Part of a small language model's weights.
Architecture: biases, tied embeddings.
Training: a variant of Adam for these matrices, 241M tokens, 7349 steps.
MLP neurons of a small language model. Each row is named by its layer, matrix (up: input weights) and neuron, and shows model dimensions 16-207. Each number is 500 + 50 x the weight over its row's rms, rounded and kept within 0 to 999. Numbers have three digits each.
After each neuron's rows, "fires after" lists the tokens most often just before its 100 highest values on Wikipedia text that the model never trained on.

L2.up536:448561548646546501481459538513497498479494410440495493539489534531473555492550547539442513541533535433547451493414528549382542565554497593450490522546556558579510483454503499501479550463541506524439505435477571505499603609447549519430552522527556581483534547528496504427514474485432478519560528499600439589523533511491537457471414584580505483500558504471537529543535529467549426529497597553513586443429520529503604589446481612482500487551495425463502537425481451578478561468495495488448440444456455548477421458572486514482469443301478488506512468464514509506477484557426498527
fires after: " of", " in", " is", " at", " on"

L2.up74:462470532650481582553480533429479497510567483516546551505529534499484564468505506557578457440516420476472494491515538554518561471551514476540495477504484534550471519470494456495467489554441474480410483479427529516462514568473438564490584504599497565472409529531592458429475496533467510535501506512572465509514458516554600492437425505633460528484499494546565543542391501410621485532437529352498530491440497479507528553548544684522474496404514543563468509518472565534445448560598470380490460456444480474323542478555449492502533451485538523512463509463470440484512435489467510446
fires after: ",", " the", " in", " of", " |"

L2.up164:442481540494518495476495563481575587467513515578496549450511448509481527486495502464522531369453536415511458476598479527527596506509556521512527499546532424487514487489454405444620516491545454561535467508507447509578438476498498570454487448611552526389519477584528458421484597617519510508428518432564505521496500526491470522488541504508494466544488462536460481462574440406578453591534493517554490508469603445544527469510458523452447435449435467519640508407569431506506560474491473559472525532501476518495491474507397661443537541548445529510557443389449561527407571546550507528
fires after: " |", " —;", ";"

L2.up570:415516601486566467458584563513492460438556451467445551526496536469505415574501484430500488461513481525456491517519554413495491479458490576499450595565457475506603480491504506408553419437555426495465410533477540579577518501438505503436566535568635535479480509535539467521346574500442531474440460452529462524478508514544557464481463514558478562537464423504478633438513522441546461562416551500527599516502585535547498531517506511534597562501421525495449469506464517476456521579508377471524498593430578535462504473486494465607582535452493451478497426443448553524480406498473533500
fires after: "\n", "AZ", ")\n", " Runner"

L2.up97:501537585493494488513533443560443449541520446621470514452417484566492470566537421443498502510552525488567477554554541547546488470446602419432429432485443462450561499487449452429472519467435464450544494482553542602510530556442500502477487480566510510505482527588478550477454542480510494461418531513619512480502534513563501491625480502448515479459515439560486513556574441402465406470471531475509475540536473561521509447558486563544508450492449526578518435524520533570578434537465561505498470476518521524431534559470595566376521520558498521537447406433416465478469530400415545424
fires after: " |", ","

L2.up324:436511586469589502454573447389534483449560445540512482453458576495570526522456513387402474533531469518531490484494511482524446448447567467388483471578582493535486496512433498486498601509507488467447497563482384449562581527456492462420544414548539514496550545502522475486510508494493509427524523563575526564453478540555436427538541460538554480585545474486508501432483506402517522424557520511442500435502521457518453554456539478314541485495469558575502372431457468550475537551509528421515531566491535563607570463503496511497490450543548584561451542388456434441527530488584459426
fires after: " ", " |\n", "|", ":"

L2.up175:411536538498534524434438604526527468580569463458491532494513503506556509438539462485583531448545557436578612496499410494455494428540496506515535573486481550669452475496464517457562443460451479496391431473494553557551538478473432616431522457518469515502500458485518584450536537495523386407488534509535572494440563504533500420544493523509480499505485508449493452565488476495519523475456510491555609421513505570615448523477542530554506431517446426553469576526504521426531569369553379486557474490524458427544563535460432557538530474460594507482638515495485567466560515414444452564
fires after: " ", "-", ","

L2.up191:394540458521521450497554544476546548479517468532533460593535453513507501497457467531532497433523403450525470485502494513457498471568500446437464521519537572529409567554379485457456462471473503425411446464490424575500467540492556524421588500586516572471475548476449523464410564627509500488546498422477501405549514478504602492459452432614407568478487552447487474523596497454558525516530655454440529473503490524520446533553577504564417527512582473624515502393563502531437520508550520460573475504466511581396464511493505478468516509559558461546533547395455470441418463476438495436
fires after: " |", ";"

L2.up419:516449496524497427508581593508611542564481488509545531462526457488479419449464519472511488486564522491464575488534441492451452448465534506551453473481535499485570441487565478511471475469523540495569444530554451541555434483419563557500591437502518469488475602510543470484516509531523479469447516529553468496427461526605528530539444504550542449428414606557557548509421479404604400545563477486511537461420466598452597476444495559486420490419479505651520402524530542398456485539485485551380505444517468476380464548477474511590534396492491518595504459417416505560423503367423530500
fires after: " ", " +", " Qualification"

L2.up303:352506480529569476507600484551484576517431554532537553519420427538528500507440530503571457490520488433512467545481545567526442453469516445481448516596486503462496593504460436464459531501478498490563562628497410492573446620448514487442483504570497522471477518577566496480481563566459512515531513490492511525475482495544502537401589544532480484561387597507476496443504503438538502487458480397442483428497456595374520521486595586454516573503562513569458558384539601515505492533474540510433519474511495509438539469501486446557526408526495537498466490536453565521483462400483494492
fires after: ".", " |\n"

L2.up686:500495466535464487458490510534513519477496446489479531429516506472442555505536568494443511469477525462516506505489479488482497508540563542442457476600569454513560527439523369487469425529515523474463483625436478508480447487389536512491445484446527522559574520540537535574489552442429471462561524464551423537445539497454501617550594514629537494514471571375596466455493550495501592461495521543479516479514469500534447528538537443471534397435506522527415563515520512406384563483513495507381436521514492447470557462538459508575452475423552519483460506581568478487398454665502521434
fires after: " ", "–", "197"

L2.up145:526476519542518442515588478502478437549519470506548534527433516536528420594448580533479532509564492449507418440415560504472393493478489528462482496507473383411512468561483493381525571446478537486515477558488434479543595541468499412580444479437465529491410532490439553371516536536539469466509468534506532498446576576581510578528523538496468501490482586383453505583564519496534566474464492456523529498518350444507458491551440552536522474486592510475437490499434450554355449514583554422499501461535513579563517480500539527444563546470498544475445450534581492571533537487495537483
fires after: " ", " (", "."

L2.up832:585528634574534453583515542480492509451620428480407521443512550438454481532469432552387442486497500499497532536488494519498473502417527507491538471537495491500538469509578439471575511456514565438514472483469581485461504565447443443526465554565491470452562541538558460486567537475622455399560507504466395552513545592523517491484474415433510490504535492521532515515431487452530486505540516460560496520501560453598490639435443464508497391480474465579353492482542469483506449513535459478567500576580552501476527429446413455514599531473478517595553442453412463558587553523593414532
fires after: " ", "–", " (", "0"

L2.up94:404521496497607563437516617420540547432516485486535517563519510509487463547491445441450520565545481476560428471457583539526506438561474535563544441457430524518412433520536518446467490517477593510448419391478502492433402470509532411505569539582583473438451507533554507484508537539554520454602502494539480498487551486536516537462546366494533437442507523468543481418499516463539518505526595466568488447486530463594471495476540509579546504479415514500454498474540579471446469478428559443532568536478471456520449476501576473567512518411482550506525511425472394459492430526583551448
fires after: " |", "-", ":", "\n", "a", "-de"

L2.up411:541460538648485445521486426502541489429517438473466544496446545482511454523426596483441513491471480490396539533546491486512462442542513391450408483531558506560564620471511447552566541466524594476540519499495490413492498542400526452523492485497573479471470578590553486499481515494508483426475558485578432439453445509614504476519474533524569567509598536450524542638578541385497497557458516448476507554517510498478448512515475502460390515454492532528519504463577457407506532530547573510476496505515459581479508501493470506581557407516448432492561452503540496462439503524511547431
fires after: " ", "–"

L2.up878:479569463497530481511503554390488477518583528394553470539491537480471518537522496500448436457557533431531469537520526476523544510439490509476473529508539608491497489482417484372601537397499529429487550570497520470474430551439423505453530494439570540507431531577454447516403526481609524480539503467523518524516515534512564559476440451570463542518476468503433469513482539408522588572499588524460464417529514476499507547567576521502513552508386537459477556482564513516398511546447480426618458469426488424473492452481531472492655511517485438482485494484509477516435514435518463468
fires after: "\n", ".", ")\n", ";\n"

L2.up1023:409459561526531402432522479484460566442521490592529510564556531483480525571454615422448407571437495541489484556545459473462449410600583565421470547557513537465495531466471449362512516529527542529474463479495422454460422503466338423442480437536535446467468512546508415468377625516504469452509525515497439533533537554463456504452432507461526466529539466504480530578511520438513476509523548437414499512500584504483406560522592591486532506523518555487506570494500545516514515492439434439468437492477541558523572442534469445557514540488492520515493506493442402342534459496479527411
fires after: " |\n"

L2.up353:513386530454507473508501470460507493508476504491371479467550488443389513425428471477565571512515494454476551489437514581541524406590540516538523498462506580437488559445523426490621607495498494495566549489460633548491516521541535490467558556552507593533486517566515471501511413578495484529540541502534531469519502458562576527449501415582580575552528495493509466456466462456477559535450493448526487437474494509447476573534453453398458403577397506556530525484470476402486503425552413442531519496493527611510500595541562480463469516537509548587431543489509482500536495495436539439
fires after: " United", "|", " the", "United"

L2.up954:456545491596539457452556475455544494497478420501538505481490475498505537565519503502551437585475500415510441604442441542450469534511448435555458509534465459546576497437573431497507474516486473506532500508561481563508521469501493467450435447488541489481608522481562542484574549509470391497507519549553475535544485505539564480508552483525564531455487400579434408489526526514482545574544520535555482453616461519448449566474449515533494547616541415539453477517625541536484477555474477460394470439464449589491607471534501455441432520473489478516465477435541492468441490475521548515
fires after: " ", "th", ",", "-", ".\n\n"

L2.up857:506536487507502445433503508469582527463557508475530450498552533460535501520400477582585422441512396468485503487485516490569422428581587453443488496486533451487433553579470523404494491424553538523511508519440523492528518561470594464429566477541598480491532545482496472492506575465499479462510521460491568383520461498562461586444446516472607516481548438513492491480530485436518576497494550412466494544514538666486436375617505547523426454505504525518598442451442515581420545451447511477508539517556467524508518498552447470434547500567499525578441521389447445515475500569528472438
fires after: " ", " |", "-"

L2.up659:530479588464542495486496542651504400560522474414485487478500442483430494543520491561502512629475512509561553461527519499464515418505450443501554493469550521506484516501445528508591492446472490494540525497549444558491565499423478503406488490506455425473498503481531487502594523612576476439496606552547458532532487495387411489483442470531466467539539481546470548468533471415537540473553521524554467481421515501515530535538461591522493468513493600495437390514513469385516523544490456447452569448498548447394608514444470588523481550449570539446493485553396578555526642514452542456
fires after: ".\n\n", " the", " a"

L2.up54:477472571480582501502520507463563488441503515484562418491548441533560455596540503445403486485541465434451465532427499490479478397547502522461365510577481499521523446515477505400530549466428539543428496532530593465527451499479519527458584408570515517442495505467486446576534556505466448469583517566573453549412516579617471554504440524552542481460449525455527490449466512432512511528486583486544572435476431538532487488469482436457499491444489582598498455431501437530502491558495586451527583593529494570516559514453551509556498518502501565560457488382446493510405533507532445444
fires after: " ", "–"

L2.up785:463572511462479493508496456544547504445459502481596538486533526415507526522551480470530432608436433488562473587521510410521465462529455415520536518502545554515468580482521357436561582416477531458587566501550485412485398483538544486470470406565629528437516529514439415552459585491492505496488496502565386521553570498413493524495474504521496647472560456529464502523450575436540504506491517482509552563521478498423395500508548493435496528416559512562463462431563481525540479531472543497511477512503498528524526561549404526580519559502517606595391538410497561531451552569491470427
fires after: "-", ":", "|", "Personal", " sq"